python train.py --n_layer=12 --d_model=192 --n_head=6 --d_mlp=256 --norm_eps=1e-06 --bias="none" --init_std_o=0.0 --lr_mult_down=0.7 --beta1=0.95 --warmup_steps=200 --schedule="cos" --seq_len=1024 --doc_mask=false --dataset="wikipedia_en"
MLP neurons of a small language model. Each row is named by its layer, matrix (gate and up: input weights; down: output weights) and neuron, and shows model dimensions 0-191. Each number is 500 + 40 x the weight over its row's rms, rounded and kept within 0 to 999. Numbers have three digits each. A neuron's up and down rows have the sign that makes its largest values positive.
Before each neuron's rows, "fires on" lists the tokens most often at its 100 highest values on Wikipedia text that the model never trained on.

fires on: "-", "|", "4", "ical", "ium"
L3.gate103:504570517541445453472497472501506437539434543497469507521537441550494535521490547539443509499549523526485507472447464480549460480439515480472510484524489517599456459523431478508558529501493506524433417505445536536474454500510528492537427510508521529480495513532451511455536482505572609445489456524476515565473578509426519432516426525516491557471479484542516513495525460488473518523571506484497514503477477514538519511551513434473457498520491558541461557609459497563512455419470468552511453539529529478530482458543462607483538532445410572549497494430537490512469546451504478555
L3.up103:499587479552467496480463491503501439538455561484486524535524488516565466550515517575459515488512541531477531513508491464511474469531529509529569449415567445575447480508490554497554472474479473519481502469505515478475416514476594458526468475504440492527545488518469489509576515511401540413495449484457516515525639520506561478515443511541486544508491532518530544586465418513485409515512493544554470446474476530452480486533498472515456520519480533510506486551442436586480504481511508471522462607478488536527472515503517617496524550471447501489491473531542505523560534560507488477
L3.down103:559332451428538499504480526529503500467516452504514471484500485496473552388500467476546476538465482407522467426520532498489498488487516515475478492494509512447527504448506440509499542539508539531557558508477518476476528467524531475442558488533523480470504480482526474495386423464484475572493514453490460449487421502474499508472505478441493553465565501464518426473575541483467569494480492443411574511491464483526517488505452578508511484433499460490475491451556512411530603536575524522506493466496513467494523531497514456522419457503531488484488471501487474435483453500542573530

fires on: "A", "B", " a", "O"
L3.gate215:460508482517485530489559495478519514532466541488435621503484487487488413491486502494490565487496486495477541497522524533519427493506473468515473473419592503521504434438433511534511507483504522578469517484521582471473499451502498495497497489539486482580546536426474526428428453561538544496475515462467537511490496519488525517445500545494542486552554446537522521472566540484461567454487559492487535474481531442574554497512479494494446512570556488514520583493483489528472485494506517454564472551463430452498444474499566531448555487523527538472412514531442593504485445552611552451
L3.up215:489525417514501513463536534479538605529473482466460503478506452524548437488569483462525541526445479509390494493459508502443477505505448501498482510485474560521530504551474502517524460527518432457565497444489512544458403523483522568541489477474464541515500498499527501524505550549507520500516469514551487472551437432489432512531457491473477559492439440479505400529528431474463468578428474490434505628528535547528517495510557485445548596451502531539432557525502452450470500497494525518464529502445481555519432511430566501534543532460477481475485483482431499494508525555524515443
L3.down215:542441542522518543530468560504529493565476490543539492494525517468511496454543463431567526458477507497482495567495471530599581456547473479544477420416528454496535532540516564478463484521547470494456512513551483559490565508484636442493502498519480504505486475536463477531532501505539484500465455504532471500563433418483511474485513494477497468450453449534533431518487431498493484572424468531502492543504460500465474481461453497493492518409500454476480552453502540580544598561459495562469586481439507411568464552530513496499547543529551523538482546492513470504525538489514460479

fires on: ")", " (", "\n", " in", " play", " being"
L3.gate167:529415536587512451525483507506536509479503464441532521476482502527542475479474505471513606531506563524496462571499510489511399494513559507473461515437463504447453487504553546529518456494565465449494449496588503518466421533355503455532476477525512454512514502430481517527536565449452487465553471509514487490515470555530492531448541474535519553568453467436474470507468443558512543496536563494451468483496528558493556486447558415468490476498483593541480503515563486477483498480454411519523540558496522485497544472486515482550520467499537506585439500492479516531476492442555475445
L3.up167:536513472496441434510461518489497438468466556563515483481490556546511504560454551582471479461473458471438446509482482510486506509402567506508551533530499482556515567552479573505424563476511496495477506472477559468567515521559490491433495532525448548469548430550530566499504494523432564537464594489458446479487502533491522493550485516462474454513487499512534523553551468523506532503494466487507439541567479564488477561582555526510523484438421485484534519451479567483500443467582485522511477501537537443491595509471481515484490558512505561563474539479541475503568528499424481566
L3.down167:576601511494522482562454542498432424537478568527465541519485532474488515567505592548497548442519501483454470559468534500545498547463504576490589567505547476564509543535496552513493484399518485542466483483480531469528495446557522478479470538576475532500574417526477531490539505431527578533494565515448493462543487513566503470597529521461494464520505530482520496550605468486514472503482484526479484517469472511500475542570478496574468462463490501492524516431487516524512529557528501554510475540535516456555554486495478509561455542496521520552464511477559496530569529526423530549

fires on: " in", " on", " /", " mi", ")", " ("
L6.gate28:501562528543535463503431445477558480441526548435557515532523519575507472520581474496445538537491552475404451546530492563514494517482496437455551439497487558501493442476490483494539456440511496496498620487493465395482499488556516518527535468570441581545498481429515446550455494455569520513504503482442523416492575509522487434569493591490445481538507517575461509532489517514450530572519456504547506467444498500510493479561517469508496484563462533451553451456552545464505546476506441532521483494549528496502484512492515487477525523505536493538505460496469526474482427531485425523
L6.up28:501491532466486487518497496568520463481451494489521535517436442504546514490516593531456481436542570490451445453443518547488485490467474467465533450456524532543486461503470580480448560455506477459515547501515506374587479464566439515539455436509471464499513439512487455557486478517504484550481512525500485437476429523466562562487507529466488525520518452501514526452493459512524520461525508474543478458536435542525465534470559458541511507488465493560509594448457489499506542518620492493445472485555539468471503507462424455448549501535509538478469497441492530416569506405460536562
L6.down28:580501538435514531485546516450557496491497513389475508468553556503572495498481488507497527539488422532513543508505528535509519522540458540500477558559506525465548463472506473507522532465539518416569500485425483514443461528553510513460535486544477547603455497491511504474458476518506554505521552489460443487437502517483470454536451444496483530487448474625536476546493555491467448599479492525478485519511514582591477522533478543449496471530459509469556490493496572463454542466490497400430389440451497550524505465465498523526514484494456476496548518562447473511475505513528501430

fires on: "-", " |", "d", "ed", "er"
L9.gate196:420507502505469489456566475606498418487539487521483444461522516463542557493532514527494457532477516534497555497487518459489523529504406511470499469407513532489525534520487504511509535552441500487493508499464501521506380458528553456516519511472487465519471500472489502454460484463494477529479530498424472568491470426478566514482447446493475521540483487436464471493615478457463535525544520596521494617472530455483489571458544502457511518486477496561465507461492551468540519428476450541450473449478497522471488505477501540477506595511501434588454503509440417446410501495477452520
L9.up196:484423562475500489508522455422515530527475519537492558446457420446427443498514451497472517491467454536502554465465509532395512411513487493453467453438502539470543531573464527501485532483476509444509567471471473439488463473538474431458530487513495426535458486518486468497521519489489515544490475484480465566491496543449531545543484503520403500509543462495433507535394550476521472482516490498449479481554506492525518570382492516499553451485492490477549485427506500540460513532434558437506486478444520505484493511512449592560447574510483486501540512482457501573495472412500431488
L9.down196:481483473481497540453468530436475523482478509504500558497492529511477540503539490428517476458483522533496468477500498568424501449462538464485500395578544458510476518551509471551497505472516487476605538501492498505481449512504518491463496487523512547651460508538583552530462544509512444489528478428516568540437507505537450506442502460489404468456478512562452515478502515516540433501536523526486465469572492494519465499452480497494534546561544484570469438431527520439494511498527507515496480484494547498451546532586479489457465590481508459457515558495418412587449464536516477560

fires on: "′", " Bre", " mar", "Me", " emer"
L4.gate201:449481469519519587530497544496481497436473456493589568497454451528478401548500477521482424517468516532481439509477577530514526570480560503511519491475563528475483440496455560489517499528504603536552525561529485518504487541589492531530488420545515470559499479509491447543545571528533475486465496504502496522532467510515505453504496464427520503518414474552504575551532486584399569526483565469523505519450579545449507437554475507558550462448491490515527497510473561512537547509461514537515458574487437530528478548471514489474475503457575499445504444493541443483512474503505488527
L4.up201:460531461506563607468493480498429491561492479530502549554537523529466534524552537453471484515411488502453481555473544532541499477478466529502482504449539520464531492497531553519541507470507466502566485505541500544527445511495488533532567536523549449497520526554529576532505600483444445455508464563525528536488488534500573425448554524426482444459525521533489520542466463487459456479435497462547568464484523524503548508562504517513488508473514525436562504537518527507538508508483547411414563538457452508407513520578562486527472494526503512471477504452500493488565593463392530523
L4.down201:417543533530434492564415607509531491466504465552647495565540519489511516484512501555498494530444532566525477474500511492426555463491585564549517528594450509517531445516502473487466502492548532588460536552531548522524480500564569495516477433471510502499517468507507531514506512548462467488487496479560499426541472459513481535480521520510541522460457453525498482459486478497498489491515515518513448573509508507572578517522475451545496507436495501454467515476425445552453497471433529516536512542566486501568442574464496517538575541491485570510470537488496450511533501430515455508

fires on: " Cup", " car", " League", " Championship", "Pro", " Series"
L4.gate26:493495517478533445477520509438524409477456483495434529442482450522474421520540466532523448474569422497581521498474547553453599541537458430500538530523472438506507488483460450544495502473568499508461464540537488517507538539515476494523524465516464464507519462488531519493483445475601433518419451517535552413547429530548472464474478566498482439520543496478464510495532548486510534511475503596546510496552514450509526460511456408459488484494523543463493477473484524545465445490488561541514550505463506529463427537480535518497505454516505513421558521567440514530438451585525446474
L4.up26:491532564536444481583495424547501591583415514511490518462497547434433557524461546535505498483463447502487483582538459596467539499525477546450457455493474525485508479475448494518474555484462474507539506500504507523458513492629489516477549532493519494445510525517519522505497492577508440426452579518490485436524532545441508531496459478532524472474458558397479532495561561492495477506480435475489591511517530428536476468521485486480516524494515492458574502457490525393511490553471482488508523505497428477538413487509462509462519485547476514467560546475499497518543455462453554491
L4.down26:434499451464533479501529538532575472495528511477523544447505465465466423541510451549442493522602403533562516453512552518504521514554550489531505490476517494490412453502503452450533440453511532510479462492430493496551482475498522536509490497474473534483498533495504470469430513472506545558515512526524502501504484499584451476456513525437543516571600428519547466499476512524477554476487562524492454494521525509498591506471470500468586515474464499508470524519488519544494524387507560545506376492433463525463472572502527528503504493475577482459527459524520520564450502597446443447

fires on: " his", "=", "ing", " her", "ed", " much"
L8.gate233:568497512467517456500500490563498446591504472521496531536470465480474539509522452468557500535423455484543477505542549521503423469567568559509476475547425470461543426471497524482512524516457465566449434512528498471531550432521496571501495500435533445527487465521571474571413474496530490525536573572495553521505537516510547495508493490462482475446503568552546503493503488509506435445465532595428486521467502449448460453479461531424481545542474480515501443543499504436492531503555452427506515515514468492446455537448498418489477481541535431528512499435532418511546529534468531513
L8.up233:433495500550519480581491538473460515477484501517496492512539463450522474496502498578504498490439564544532492481530511487375550507539513516431453416561506519460529477445508510549453482539465534498563478538522506552511473482489612505528486514478598536504492560464511512428527467498444546523398496483450544454405508500536478530418399515446514514455514524436421511462526486483494541619542513559501519484509495513449459561480536483511541515475546488513534471531513491469482533462466441506531493522430480480498460482449502545549503555474575485523499463569453496458505513468468549507
L8.down233:502805505494520475514487437493454498556457552546480446472547536567505497475424504468491550524513505570505458511551475511540532473494521537482529499466439489484462541460543477517536517516536512544521465562488483525553505535496514509503454473470524503575437459557516504478483514479545467503463473491483525481475515451513432485501539569548520510546489445503497507496532536511480473489481537454534501504430463442513512460508513490450473440503407497499488510550489514485422472473485522508539503512549508487489503487471554495480475424458520534505521563460491484522544468506484462467

fires on: " des", " al", " Des", " Louis", " Philip"
L3.gate134:493491435521482496489509511463543529425531502486421494485509520537514449396518510527571435503543508487534483495462536488565491529515461498482492494477585453395554516471527543484524492608511500454498513480524534575525526450512461522468472540489514495554530472441458541406443472480481502440492514520489558494502443517582516499444463515533527507483551431506485449485483511554520520454482550540495500430475517523459490469447525359536401525547477469503482441434468470528509468520509525476468512407498507429509610534438482509509528493536487484475508483533487465495522461475587488555
L3.up134:484520457545469482466503470514542522559502488479486482502501439476540423407481559516492504479531491529590525505437466477524517537500440425516563444502519550457575568474446474462456471539471503411506491494500543573480487443585476502492449475491515474476448472455476470438484467410544486497521487584543473508525437459486420529456459516516471471436567452455483444554483470474521507494474524493497507456521480609483449435430506382479476483471499452479525473398443509505490489495522563520508472422476509486514550473430502467497520497494464523470511490521497425459543513503526465531
L3.down134:517517519507489478544453430509493508467462514498514492437518474454528512445470507482437550455518484532542506518423459475557455564518461490432517438464466535513591456482493518495516513494505502526562521517538553527584538373513505539468457563533456454480443458491507477463551510510612421490463557556529448473473485497419423484404474448503558451451505480532478433564459460538544527518425505467519456460499545574477458465474460507542521516471488498479468475490526484459479553515559557514565448539470543550540511497509542475537495465509489499477483439450462479576493534477502444498

fires on: "-", "/", "B"
L9.gate43:515466464486512532575516480588552478542585475504560459573546491475495520471445463483514549495461505429442478498518557556431535554484513465477441432484455502452440496535440494549398564544549480515474510510470479498449439582510433444562572512508438432514504516556456458510504477501490493493532504481513575548427491523496523489506486504493474459413530512494495504489524585485535474442468490507457480515524492509472531566520467482476506570415468462522528455491436500525507470481497458532464451570529490511535475506549516516484563503506408501517483495406529457468475481532498414559
L9.up43:564497501511520496511491499518534470540519489480599530473474558508442527474437483509462533497518529477424580505539433444473488548477523524471569534462546587466418519571390504507468499475506475546469505565543495571494459473549502513424536536496494457483549491514494546506466450489472529446605548493505522527484541479550547534451525440547456429546513520508486477546474470528412509519450491549487488525491480482493539527538484453434544480512414615535509491518475528500474521423482470556481485543529526570515534426540475492521500535469510507445442477421451491494465563533517470505
L9.down43:456505558532533535520459494555487520601502479500484471485441494501476484505451552517501558463499513521511503550557448525565512509493535435515538499490507490497529543459511470521556486452489470569518481561548539542568486482480561466486379479535515453482483469487472501474457525566499499423551569536540501436564475570474498470515441513432504481530476528540506545463496499476518433416502503466587481480390399510509460498491518481487460535512511482509495425472438549559523511511518510441480577459509545492549508494495504548468527549479471533580577485588502455461477477530560552571